Weights of a small transformer language model: 6 heads of 32 (2 for keys and values), MLP 512 SwiGLU.
MLP neurons of a small language model. Each row is named by its layer, matrix (gate and up: input weights; down: output weights) and neuron, and shows model dimensions 96-191. Each number is 500 + 25 x the weight over its row's rms, rounded and kept within 0 to 999. Numbers have three digits each. A neuron's up and down rows have the sign that makes its largest values positive.
Before each neuron's rows, "fires on" lists the tokens most often at its 100 highest values on Wikipedia text that the model never trained on.

fires on: "-", ")", " career", " Source", " appearance"
L4.gate177:509572507487542518507523506506540500484500489493495545506519540482484468515509549506543524437429520497507546486474515505497458510497488525480501506469487535514502472494484490498530521563522465498499492492441488514521544511493482499515494499457489509529555503501508483483519496469512481486
L4.up177:484504513490519496512462509508499509531528500491492491475486517522558494502519475504491495512475505517539503510523468490513482475532493464521494486467519465484559512540450507528535503519535501484498495504504450548541478515499530482496485473451499501503540508565532504538558477508469518502
L4.down177:503466502545531454524520501470483526510508522488509516504503491475503521551494469465484513501467490518499487418516515500513546467500535510485514528527543516477520492464425496485520501468476502497505498502517501515516523528485517510498511550481506504488504509525515524500541517506502428441

fires on: "ot", "ret", "ain", "ier", "ron", "rat"
L5.gate470:453507493513574482471522523512487481504484530534518544511493502450452541478506475483500498522531475509497521494507482518520469490475493481505509516471507497492482442535513510511546496500501478483492515499521503522463488531531510497497553481496507525540483505521480442493493508498472527461
L5.up470:493516541531538511490528518471466481511510479491500519483510524525541534481516489544476471555514457519441459513500534536511507478490517516441502522489499503497516493504477499542508499511476505511499484475502493542496492466498503531467523503533517488515502457532480487540499525519537489522
L5.down470:488511533501523552511532504476478499494521498518501451470506508517541513483482518526507512524464481469494431518491488505532576473465519503531478412525500516460456492535477506529506482503501526532526462535495516488502509498497517488560496501495482485474468508475508479482493540451481467520

fires on: " Sh", "oth", "sh", " sh", " path", "Sh"
L5.gate185:461507475505508499483478493486500505477477520485500510479476483543489519474452488509522500475501456540501529492513514510508489513541509496512489493493478543492510458530514543467496492453516498499500533525479520492441498478428504488508505485480546477510551528538485505526502451455514533492
L5.up185:466463498495479487493479471460483533543516523492522517506514486534500452460489498508477513469527476518472517511518548511499560511546527503520499487522513468451522498434502489448517512498497529502513507501506489491483525486489470504450522502534570526515524485483487517487511499501480479464
L5.down185:519497504486491479503485532537483528504488481504541524502472509536542490522528513487501500445494481494479514525508489553531484507446519479482482493491547483438577513506521487488499528468514483514504522472460502496468554506541482530497484502486514526470521489489500502519485527510479480505

fires on: "o", "a", "el", "ar", "y"
L5.gate219:490451498530492479466516497475510483467506517526467519492498500503483529496527515504509502507505502449464502478499523535482517515507454562491517514509530524492490475458484486500484517517489476503548486491506498476517488513528500509515468530493524492513509527457534509455446499514511521488
L5.up219:512567516510490479473510500452540500516514543506473514549496491513477473499495493510455519451464535476513497458518494480489519464527491544510520511492436516493503502511490496520497519522522467512521515462530515483515513473491471504487461483467496456486523429455517470516521510474483541512
L5.down219:469465487484485520498493505524497479525530459540479503545493507498520509530538506489528482516502479527509460514500498487506586493486518446516528479476493539504482462526515490508531485525514531470516506484460530505497493522483481467486530541504506553523478497473510508446485502520471525486

fires on: "ar", " of", "at", "g", "y", "em"
L4.gate206:518504506470542509465496531445542471498511465531535542472443495482527503466515509509512496507526508551510559503505561488507500444504507504493486535489506499494484508496510498524482482438528515531547489555499486488457499539505480536495498507521510487515488482515467488524513472492451406549
L4.up206:519520447476503503448493541489504464535509511519512493542509482473508496506517484503484504528484507493513519493500500504491509516494469501534510521501498474469488497566478523516502514483518464497567477533561500528506518524484536586454494482496539527497501495479474480536502473529506512514
L4.down206:512534509487506497457500508516534498509528471557505475487478533518520504500512508530487495516488490543511485479543499485546531519510472539459470545473501472492480509516482485545479541524478535481573514490473479552521464486520501493480513506511524485499543547501474535527486511469505498515

fires on: "0", "'", "ot"
L5.gate159:506495476479521472520523480487479532482492542479450486492466477487442502484494505458484513463502491474498525520525503458510500473535540511488490524525505504501501487490507498536508493494473476505484526513521543543541481536505478496492503502550496492505525512508503448502477489464498504516
L5.up159:498496529541552447493490520467561455486515499540521501495476482484516462498464504482483509486438502524460511463453507479486527505474506524500514481494486492450553514504496521470545472477476505486498540498526570526482512486524506476497501497519526487531442511509500523494498459530529542510
L5.down159:458496521514482478509466478446506501503516451474530536520488525520489511516456497512518500476470464532507511507476537535495490495499502469543423476494560524496483536551502538507548506486481543545478485516528514456462503496469544489489523471516492505508500496521536504528493499458493519497

fires on: " is", " was", "T", " in", "ft"
L5.gate431:471508490484500575461503486523477453537497510503509490474517506514489517509495477512491534512534474535502527483488495494564483515476503528462548515521514526533532498543528476500459488487490504511487502529463512471465474508497539544535504518487494447511500517506486508492424481512452518469
L5.up431:521520467491566515497499519507521447502478492525527517433484492461493489506502499500479514472485471509479482535495487518508501528503478484490458505503487504494521480503497516473480480478547524472513510500478516534520469477495515478499505471508477447502503525499503481502552503517462571498
L5.down431:502475511482514484490492548532488495520527522494511506510522509448507483527506499531499503512476474529514489496485521502528511484516485507499475515495491538560561477498508452465532513533547487559481484492483536471494518499529513483495504483465495488486509533461514511508455494481490514481

fires on: "ot", "et", "it", "t", "at", "ber"
L5.gate180:507512494514463549505498494469507446538540463516464499548531489469512526523489486494497529523500466458517511475484488536495489505559486479497503484503517532494554497468510482519518517461478516497488490493477508503486510488485480492496481518529503524488496491506480495551481514485537497432
L5.up180:522556510534480528498531536491469505478504516487505466555524480562521464443470456541479493543513486504528515514506494530494495491504531495531521531469514524500506468454509495497522510507422498582480467536489526496459514506502470500497532451521486495533506463485496517535518487480470457498
L5.down180:511510527497483480516492528501504493493544509513537470482480491506507497475513505504544482521456498539511507482485533511499524502509504528497526461494495467497486500520495502487460520485459487477527504509507511468466524550498495538550540497452527485502506517504474464493485559520438510524

fires on: "s", "ant", "os", "8"
L5.gate418:519493502524503532530480477506526517503486527484534509503456492468476477477504479486502488517533483432486428538501483471480496464503504471569488511484542504536509478524483504506549519510457521497502501492478452495469522454503478496509525464488529469470501484508484468489475487520450501481
L5.up418:469507482476547490493499535478463503445509502464517504508507513487510495469473511447532467512525525524443503500500518514512494479487528545463445489526447512490471453521512473460502507523535497510481557442487511481511511502501518475481551534478515490507479488509524498476509459497476488463
L5.down418:510475505497511473516502509490483517506544442522513481460499502486506502471524484552463487482521518462490528523512481487514485509501523495437520497469485514479528484472539509497514491523500502482469522524507517528461480506494551432515516453524534508479463480511520475536500474569524491484

fires on: "\n", " ", "an"
L5.gate283:470452491475504504453504484508515470529482499514478516446476520467484500509524467535505487482524524475492488559520493498514476499517517499478451495463534512511488488480485515514524466512487538486471521514511479495475518458481511516529530496491462497493517526511510488497524475492458526488
L5.up283:479465539490451492542503512537527478491496497525488502486499535543491473490523491531458497495501534507480503455550492519516470493490528471531512472483461484505513428482482515508470513481534496492519505504525493509515538456493508514526525463524466483488567492524466493502476469476547495491
L5.down283:459494476529462486541496495498463458511468544482489480544472519469480499477478488460482531510481512496525521530482516517483526574505520515519479492526507498529517514512527479527532473494513494485497497490477459538464515500482476507490491462481538529498504480506526507479462506483515523513

fires on: "te", "le", "ol", "e", "o", "to"
L4.gate446:503510473495480511472499495510497536466473521508512510499435492480500512486528486536530506498517529518504475519479506478470479450486514461490487482509543511540513489447462482541494507531503467528480455502517504485553516482455530530478503500503521467455504507533542466491513536445504542514
L4.up446:513537504505480495473462516469495512488494490520493488508450487494511529500492503514518511485529500462454473453475478498470526470475494488485495480495546491459450515465467488543514530501479486511442513506519515489527511499457509524484505507459478489512536519461554494523496507518468503509
L4.down446:508508508504455502486470508480491476460513520478566504507514522536498512502479440497492506477483475507520473456503476489503559509503504523502484468479517488488501496532507486485501525482492492428497479514546530495494487491476533541548524489481480493476470487449510531468493488498474515466

fires on: " My", " South", "2", " disc", " sup", " my"
L4.gate243:463481506531517544496449517498483471487516496542498517502537534490438507482515484522437509509486462485485467475530511509462483447507454518486502511487484525502495502451485491475478485535475513503556517508537517519524476471489540479503493499488525492501503466481456530451495531507460463465
L4.up243:497475488477442549519485498482506518492539460514501511495491503500479472493501531549526525467497480504501516501501525472471518507497463508470478477484481509485521539509490474493423525477475470538530516513527472498507510498511488547544476565517535487512495478563466515505500496490518473469
L4.down243:474519466495496483551467496509502495557522526522510516483484559518470477497503497483478532481506511510511486503533550509482502441479485522501483501492513502506491442491482508483509487492534498501520527504508436508509483482496499522486490516479517494493489531502545469505464495499530509546

fires on: " re", " pro", "pro", "Pro", "ro"
L5.gate61:491517498472511525516461491459529480484511478491510491505502516543557538546468520499503445493500492441475465493522506497527492534514527487540510508490470516562463471533495510490491503440504462504511474464509482461507521475500522545515460440515455503511560473528504513546490517459483532519
L5.up61:514511529534497467495506478473514504482529508460542485502470478510533518474473540512536517457488481470512448516545532465490562518504525524526503504504509507513471461555494499518495477505506470492480458495518553524519505508473500477524523498491448507509507469502520531575527504508474487504
L5.down61:512489495486503471534497505450497514548510532490486527495493481470480543588507485516501600517472538473509530515515535518463512489482470476499457422519486479446473505493459494516557530462462509491480492487508485454521527509458487516480514470513471512492484500504463524497529519522501510509

fires on: ")", "\n", "ft", "ert", "ce"
L5.gate223:537501487515546526496505546511486525485506528530494521513456474437511522461454498494485520534533482501534503514500482513535515512480497460511514490464519510502467465519514488501531457470459490470514504511506513539469483550466490538478501522466498461520532525482503483508488514526505528496
L5.up223:454493491504526469463486522487458494523506508492515501441470500549489489518501518544499488485427516558475509480525501500527492481503481485514547470474500472476505503507482547446513509485500530474491537483485488500503464475527458534441490522506514479455487542481502499507500487472492484472
L5.down223:556474519521532503498519491452512506508493505571498472526472494505469533504503464483470561512505473452509514538495490483527510489484491508503453479485471486463555471466506483533553469512463512497546509511479493531480467516518522513505528502486503512465520491517531487489448508481474490477

fires on: "M", " "
L4.gate468:517552515512503537451521520554536481489504533539483500475453519512510497481506478543467485452473491479514487559465510485481482506474486490509527470524480496513545482503543451498499484507479530483485490512511488544502515528514539460466483532488533553489444529507517518487527500491502478491
L4.up468:486492525514541518480473491505488494538452486437519507498515509499473524519494503535493506443502509498513527492499528443535479518479561513492488506461515522504509510503535471501495524535526533509532493485474460502491508510527505520527500529473536493494519489485508537452466483495470469537
L4.down468:521469504481482499499456564504452515497527473483505514486508481528481495491484490508498481510548521530506488490481465547528494517550475456499495443482500503466507538498467534500492495519500515502502487469501542503477503480528554518498514507465516480507502479485510504523511521498473478476

fires on: "ing", "id", "ating", "rying"
L4.gate240:537512498538490464503524504507455479509494490525508460540475496517515512494513505506504473507510491493521494453537486502514543433513514512543553509516508504464493494518526548497492520558516505489519482482455522478478495505486468501516512504504504480481550454512476489496477521460526528442
L4.up240:523529473478490513517532493528503523505484484504511505476510454518523532492521530487510506482507466550545535519517488503493515502462484491517485487537541506475449514471496466507505478521503523511508509515481538510489534515528459468511524487482479531496501452518530462494571454496489517470
L4.down240:500521458499496514517509517469508492529466469500490494474505511502505514442509482514474480501483487473493496497517513492506466474487510552503531502501507524520522542461481480497510546490530476501542479513522509532518477529468472534485461488486531505508504503525489479505521501466503530513

fires on: "\n", "and", "-"
L5.gate160:476502497519497521533506502521480489550494557533490553487470507525517515469525558542486471489490464500495556509517510497494482492491531533515473528545546549522498494497502487478492505495513463483527502485535530509510513516476466486508483465490478478530523514480472495524518437496497448535
L5.up160:513496486512504502510525518489516492520494515465453516482438461514504510499513554526480478528529503500499512463495512513481500500508565534483517509524472542511507492510488492518486509478505478498499486513539443505518501467518499505548492450517494447551502446494484504514487474499524527506
L5.down160:477499508517475511501507487471527491507512493480517491509493468520512515504493511536493480507522519493539519513486517481474493508471528520513502432489498520508528495502537488441488486491494494581492492518475482522541510515478538519436460515498516477517498490510501476521502547524549471546

fires on: "2", " do", " disc", "3", "/", "iz"
L5.gate217:497531526548491514509476507529527527527455518496500497493494507475479498486515514523486500493511531495493460477541492443478474497504516561489564519532480509510513504451536513471476515495531494504473505508504477534498501475551533491504537495520514490513493428514515523491459511491491497515
L5.up217:496498513487514468519502500508489471510475524471481494488523543479513515561496508478551525481512539496452534474490518529515487470491470506520470518514514488514493524513488511539479537514476505507475472493478495478502506540490521517497496517470474461531497527453468476532491492546481474550
L5.down217:464482466512500503482467483485540497464490477571520523481494496463521500558489526493530571519521478472472476472484512508516494502491510507465506572496511506526515509501512480453494526514532508516470470501508541553509500506483521502498487511529499482505462495488484484534512515488503482500

fires on: " him", " came", " himself", " remained", " remain", " them"
L5.gate29:506531476521467525520479511493549495521508466484474488502524490492520526491530481528520497514493479543492511457497517509527485499469495566480523523495505528500543447496499546518456533504517477499471468482519559495564502497504472521493481500501484519486531488503473499556519486498511533525
L5.up29:519514508453523485490514511538479499549469482499485482490523549537490514509528508533487530492518529498514534503540521458493489476509494468528496505474500490510511536520479497523537495501458467438488487491497501477436455485474535485497521486515485486507491509482482497495460518494483492534
L5.down29:516512558544536495517507540572534508492506510500485520466541497503494495498477530525543533473540509495534500514512522478509506536492524473513516584515490499500491492505509515503469513497536492492479505490477559514483484478512525521511503501473488482482514517512536500517487559491498496466

fires on: "e"
L4.gate245:532543514472456493490491538504531504488480524464492502505507506489526460486530494511502502508482511494501460515522543522465478509499491472511560493522521490514499495471496523492457538505545506498508531509525521494499491482477538481474490490509478463495462486542494524532474476450478491484
L4.up245:472512507473480540489511514507492522498474492521489518481491522519536520483566502495498449511570499494459518485501478501457514503537559502522452504503479557458511492450472510494506493515503495510495495502500482513529491489509492508510547507435488501515493496517511499469517537466464489484
L4.down245:509444486496498529532480517493493528442503519500519499493500500533491485479476517459519521480502495514505510463513500538526521527520486514460503435501471521475527494463460478463530483465515509465508486499511484468517508533459496541525521472488468509495467501497509511460501520493516525513

fires on: "ich", "3", "2", "ud", "ph"
L4.gate181:488496483506454497512487514465514473458516487485520536503509522529483491506513531530509494507492510498520488528503488452515493452530466513532536537531495487510505506476501530508471512542533532526477486516490491474536533478526472502507512471461463469492482508444504523511482505491498502490
L4.up181:515497491489509476503565524454499503508502540523464517517508483511476477544526477469507495546507507523469485473481492509524489476533453560511488505518514494506499521479480517528459499499508472483491457531546484466492556485502513495520500475521487486467507508473556534544516476491517538482
L4.down181:477498509533572506463493534512501516533529499507470481493464499546530484498464528481461512450525503484516498479503515508495513509504470465467518528512461509483529468519540510492513488497524491482491521486533507477456527459507504462558529487506436479516502518519490502499493503481522498470

fires on: " ", "\n", "-", "por"
L4.gate38:479494516483521478481478530470495495515476474506479525512440526513503482515450467468465495445489462512501467528497465510470461509469503511504469484515455514488512490491525505460439465557536488499493538541514511530493492501458523432470439448499502488509499509506564492553529476483510500518
L4.up38:486503544463543470532525453500502489491493520511462504526494490546531506506535542526535516498492532500475505553524466525484487486502513525495471516489496490529475475489532513472506469509492525511520487488485473456500503536496479570528494517506526484472528477524471522463545501500503493505
L4.down38:505515528534520497512531468518466510500483499510514488450504485476489488473521502470517519532512475517489506516524488513478487512507509527542482565480529498505536504501537478467527503479508528542523500535531505517507517520464504534455484523487541456480495463510478508490496503507471507506

fires on: " De", " y", " County", " House", "ular", "1"
L4.gate273:531460470496490479483457532538526425485505519526460475494484524489479489510505531470506511506486460495521485528501503451533469467502468517461530485532480518496514510548498507496520496514516479446507501487493498492523503529524503490540505516479501532471504538514495485514508418475506486465
L4.up273:486535512534507492505463504534515501471507481495496477522521484463476511522513475512517488508474475478470490498439515508481495488492532497502517503489497440497472503490508513503501518491493520517470502474488485502487523472498562504479494510491560458478482479525468466526456533495552519484
L4.down273:484558507498496474492522520498532542490418478494443470493548490529493500508498488510541476485497468520492485519489444496498524462508523513471487506476511496515503493529517491515497468526482504572501470539476495502520488489488471525504521499523519435501515476552534532531507503520492515494

fires on: " over", " sc", " than", " United", " Source", "0"
L5.gate428:492508468489520506521480482480515463460487505519418491505486495500500488507493484490463465496507470500502520541476507469529491469474558509488476513547512542498492529499509485519497485524495505510491476547551497528533496505488463505491515473513491507552504562455496477501486534475511459483
L5.up428:473523481488497492475477476472519482515516484482508469454517501510527515513524484450499515522488533480497496511507501484443494509531504460553481458490494483481520509513481508481484526545471491450521451497480546503478514532480484473490522508511496520523469476505497524510502524505502492440
L5.down428:507483517494487483512472455479528481533488525529509485503503525515485489483524544538438529478494538485511509516449522524495486525536525448533480527484496479549494504503521506539474517502538523484475519481465504454492458494481494461503552515478502538475500504530452504498488523480488467498

fires on: "p", "born", " located", " died", " born"
L4.gate412:485545480521494510484480514507483485480483491463504513437526512485516487498539525526526510463463494494477495488466510499463466452462515508514467532491525507491482454504503514497552505485482497451500494515483550529503489515494538489493511510472520527517512507497484427511489463504462507522
L4.up412:480491482520468432500506524497486506511490484470509512500506524545513464506510543507489480526491512531450515498493481458544495503517503478479503470506503503483511453528485548441513511482487510472512508525510457541523527498500501481507514517532471514501482539542446471517478457514476506496
L4.down412:488509521518496505519505526489528500481476498506489454495501498497523566522582525501496475480483534478479462486479533514527521504485494474497521520480538496496507493510480511498536463486458487485510501490511494486483481492533509508473500515475540508495490469502486469542479506511511499480

fires on: " Sh", "ir", "Sh"
L5.gate268:459510472466544500566515497504508492464492564527491471489501487455523459500494516510512517512545440488515493506509491520502478472496502511510463497499472489484538480456521498504498478492550491512486472536500495513452526513486533550527535494471524503509500496503466500523540490458458538488
L5.up268:479545536474504463501489481515495475530499509542532492524502503504540486545466514532473505435539488534510522459498484503475474517467511504531475510507503530517507474463512516499486510555527555517492478529433509502502513548529521538491491473534505482532556490488483508530451458497497490510
L5.down268:464494496479502505557486501510492508567508484547487526504533478495505528465503514470509492527518509485497508500511505477496565470511492524507486430491481507522495529526497523505497500458541510502504503511461444505484548517509515509507541483429524506492507477514468453502545462488494508498

fires on: "}", "d", "rd", "h", " right", "="
L4.gate313:471494509501478520471488504501455498512491505561487509523495468473461509513535492506515499507497519474452523520489506548476525433522511506499447501517505489467523500514476464522537551528480490480491483488514476505522503426487472526530467492506506490534511541468505459504457480440549462469
L4.up313:529521501532519550527521540488520492482527511467498488516473510548548487500502535481507496473521531495511520466472499481473475526551534533447510495521467484514538538498493518447470500499520500511494474484453518478504497520516533495496450513445442499504471531511507495526509501503513473478
L4.down313:526491565465501510484506511482504519497495535519481510537532504546530526495467551506492489525540471505473500536554483532536484539507509472514532505498451454492486511513528484543508483543496544497479491485507513461500488477504461523487490529491505521540528490476485508490498545542473515511

fires on: "ot", "ip", "et", "9", "ig", "}"
L4.gate11:460474499558473506469480497499539529504481508557484517523508533491495475484451511506535475502531538534539520516531525479521540515481502479499493520488506494536556494510525472455505523527493461497528467509480495515520486485505501504507510500501499548519522500499494484498477518484485441534
L4.up11:474491513520499509480508530515532509504481471453505474487508509528490505518488542512485464461505524526499498475518511525480492493473484454508520532498454489485495488487488515475476566493503525502495481472479498477518505520492480457509538471498527512534529490482505471537480508460502521468
L4.down11:509524459499491480488521489505467484551527497510492483485465489492531531512511485481533495546525514489507467528517465513490486524510478524500450530538518514495528508526520482450483496523462494507517507506535489540512506478498505513476514502537491478470488500456537468508495514493540502441

fires on: "e", " Me", " de"
L4.gate346:504477498472470456510525466530487532466459518474508480505507478495515468524541494483503498485475524516516440507493554513469510482498433493497523504495522496532465520485525485525490485517524443527520478538539515499532519498491515488446477486489508480469480500495473490494509501461451479476
L4.up346:506476530479472482515507517524498491479500517508536511503457514485546545493536506462478516535525480514495501497484512507443514466519525479530460498515504555487495476488466443502478520528496471476469445497518518503507513524503495531465524516482482468514525521491471479514495531509509497465
L4.down346:487489500523508499483483492488452507447493520477521491519476535541517501516515437473513526494519472492521492464517483524506508577503495491487505526520505506509496507506519525434529524514495511475475488502457532450466539491523527500500490517479487494529477533461462477479489486496469492488

fires on: "-", " re", "'", "–", "ie", "ous"
L5.gate307:524507504507532504473500498491510504492495461531510501445484499471482506463513506451502465495509445476477481509450501495518461571478478525526476523463528537479494472526514482518485510494526471525497450559505517476524496530541527466478510449495528523535503470485477542479506474499515502504
L5.up307:494518454484494503497470484511550478493537523479512532517517494531454544534532531528558494528461528453521486512492532516539508487497487502499480493458497496490492512510468536476490471516498477460515511452538479477527477504498504469529489490495487513513502511529481489541506506495474525525
L5.down307:487491562489509528511503538497489493526504514505494475518543520480513534489515508481528486514494533461502464504514512463512488463483469474518497500506490460513541521515488500489490506528461490486505525474520510499523519503492512482503475539544535479519478489546498471520484502517483474441

fires on: " al", " Al", "Al", "U"
L4.gate394:514457520524476529457477478508497461484445505492503523486436490529491483493511472540495526485502525565511519496540539485504462488520514548497533515489516488496532519490540502506541491486456483491516551519502518526530533505498514450513483484495493491486520525492473493494512479500507456532
L4.up394:472506539498483480514477487491510484518498452518529486507451470512504490501521491533466467514493494523489490536512516548532517453494525543497510498504512461486522501473507523469448511462457506505480524565467521508528553493514516446472441487490504518500520508512509535468471468514494483472
L4.down394:511475536559494495445473532463499489472519500496478489473452458498536496513482441492508546480504532496459494503485508520521486525489504508483489412523510441462466495492474501483517494500485467480503488517477523526499472494502481466533519469519452551516499483485531504530481494531485498496

fires on: " is", "on", "or", " was", "it", "as"
L5.gate449:516510451510496477458456452505508484510480481489528498485522477487612519480521511526466509492523494484478537479470531538490491508492537547482532531461496501472521481503540481477477498497484483522508509512472505481514508486503492516505511474538523476490502449451484507469489542493537463510
L5.up449:575496503484526509491477498494529484521502541512525541503473486580509469472505564518517445483509505521488516489486478481496497502482508486516490463477538501482517542516477504468448493492519533503467504519463468483494486457504498489442492511490473470513513520528486477500459481485513501561
L5.down449:493535503502555521507471499539479483497500510495517485484542491475522507473526486500500499469529463499533473468497537498497478477528522504480497532528486522485501474483535473487494496524490488525489482472513533524530489470452465509515510516506491507512497466497510481460480573518479499495

fires on: "\n", "'", "t", "an"
L4.gate441:539521492529534484457496498490489521516520516484509532541493504452494516486500519454498483516446511474546509476482543524480501497491507517480509493480516511508470486490537470460530497504444517542491500465477487492504560456484455492515451554484497469486511489496509469460497524487470489497
L4.up441:489506473535515440479500476508481494470509530585529525519508455448521486512463528477486479483490525509521506487491514446504498492513503496519496479474501457503518482540489494485544489510512446493469504511522508526484516502503512501482502512485495451485476535465514520510483512478545535504
L4.down441:507520519483473543551465522444531477494472493485513500521496499532467484510491478496535527498507504504481513533547475511485468501508496465506512507515476533508508450499519491510496470492447508494488508524476477504484491533468494522480531451506482536512518491491526523487510505494536518511

fires on: " On", "On", "1", "or"
L4.gate135:461502509492541478482488538543488496489474498520451518519477508518414497498536520477484523512494471485492523481499504508483483486522475517485520481500490558504497434518485463526471505528522510492480468530462487496486554504457476540489520502501496517488557477502472485492496515489462506517
L4.up135:450536499450482525531471513498550483510484496481524496514473457522472487492551486490447478492504485503481474503511499505492540477556544498518499490482530553487503479502513448481517497466485514460508483522492492513508487449499501500522524464477483487526498524555472493528491504490430491495
L4.down135:473494473479455453531507503552501519507477522499518457491476533515486476511496520509530530487509519452498476437500559511442519486494509484540447484491486492527498541479494488495497499537487537500505490481493490529496528485499534484506524478509524476493515469493461504528447489507451528500

fires on: "ib", "ab", "eb", "or", "B", " Gar"
L5.gate151:522504491510530476486532484499482494505481487479514499530511515467505496501548512501473516545545489538476500474491489473469456527459461465491481486509511511493539526480476486481468540490520476524507500486488471512518498542529494504468502533524500520510502510498494492497501506504501485470
L5.up151:525507491493550513515520496521513494475492497513480490488492492461490491473468514524507506512536460486502535490481515515430505490498470494512507500519500460526511495487485526542488426508496476502431485515459491529528543485473488486447493500534550529445485509516490504504474539500509509492
L5.down151:479508560497498539529505473470535531492465484484453523551523483534519517530490500524492472525529457529499515488521472472425535532518509477528508462524486522532479506494516508494496536468459483512483468518470509489529516540511477491500476501493508515507516531534507476466465522509494544497

fires on: "ly", "ally", "ially", "ably", "–", "ely"
L4.gate52:486475504537483517507528551532486462526516497558492483503510478509522504444508495530479475514490514493445477495499526485510513492460488482520504525516508457533528473493513520522497475502496500530470449496501490479453501506503520501475483460481493540491424521469505463553486535487512487501
L4.up52:523473510523488475487506536449504471501508535464468499498503516561503535483525492513477464566523507518486449536510494513514474460506502487518542500546490485471503489473546463513465509543516474498521502494508499526488441504463487530541535527527482503469517472516485496504503453513479467496
L4.down52:499514493507504476476493458494510545489506533483504519507509487481529527553512472487454540484506476507528493491473506507519473502510520473535462541513482482509489515498498497469541522500486500478506499448544538510522506530510513511534490477528493493475510503525482503475460537479496483507

fires on: "r", " br", " cr", " Br", " Str", "as"
L5.gate97:532503529515517530515471479550517505517483495528511516488465484481461499483493484488472471536522565482521532509476507485513456519492483540535512526513483439543466519543465470512507474499522462467488472498489471468522530524515498520484507489506539498479526464447508531497481535526475498489
L5.up97:490509525475481455511548470542527551497526509530528513491508466550466482499487487477494509498508540537533517506495498503496509532521482516473503529518518511499516537467482447484473535527459471460540490454521473471458493529453498508497518545543454499477501517520477463505509502482502491475
L5.down97:494504551487451475538492494496478511485528504526498501466515494474496512487468478522525544474474526516522464535498479449495505480519533502499489462489489544503466521481506478523545527509466528460488534506464540475471511516485473496465513508517505513531528493486514463523475511487563514505

fires on: "u", "om", "w", "er", "on", "o"
L4.gate164:512514507510452526501477497500551510485475529509436515514450477500492476500495525517503480515518527483522512526487529502484530498498489524521555520506500530504519486566502485527537505477451460487516429571504524509495469509502436562502475488502492487479511487453491529508518505533504472476
L4.up164:535510529484475555471495526516492482506467483471473511487454490520462460447526523572489528460516503471488528441515535464536504503513504533450552512482458517506538511495507511512518489509497540475517499560498450512481516508516471517522491483509500518526551507520514499495533486490502472535
L4.down164:475472490480482510503521512515485530513497534497514490527493521497522469480494530511513494523496483480511544516524533479480480506550489508505518445472502523515472501528509485511536456500509515504503438491436467530506522504484497519470470485487514518511523493489495500512465502506501500497

fires on: "an", "on", "ar", "y", " car", "n"
L5.gate314:520522492512501517460505507481534498483497487493506499476489499488530463464519495527521526501506464477490529482528514481466513515474469475469515524509523508496461475521522483554486457483440498469473486498493484491452464542512462505500500496496515518513517489451533474495492498510489487513
L5.up314:495542503473476452460499488451465509498501478522484512530559535494495509489502493506565495484479539504484486502563505490520507478525469489495514494508476555499473501521483492514468481465486560506503496516492491497440504490534506535470519500507509515499518495481519492492495481495503484531
L5.down314:502486501483527508547499505494526522504501504510451534559517511509489524539477546525506485494501490533517484504482492505492538525475478500529518465491477465440461506484534474534499512491510519494541498530517507489479501513493467496482493488511516501490450478509535509464501512513505496487

fires on: "r", " cr", "rah", "urr", "Cl", " Cl"
L4.gate508:512494579524515523540515509529501475491500580496495520472543505500478463485478554520456487499501473525494503475524491497531534531507482528503502493533504490509494510502540521468530479472497495528543461458515505516481524504536490525475493501460530476511523448494512533527478522510533511516
L4.up508:512526543536448525485518511505510532516529522510485497470492545486492489503484515478506506520463488489519507545504460504528539552504483471498482490495529514483478486447489524496477524493523526491476490497509486480511518494472505483448526525513535546504517518486527503484480489506514536484
L4.down508:491540507516494551517493518479515489502522473502504497491469510532431465474456479468513498493497514461523543537478517473538489483505472477505484503456497522521519489521550485490457522490501527465474499445467508452460468538535460475515538491501497493517532472479511554468471504521487549507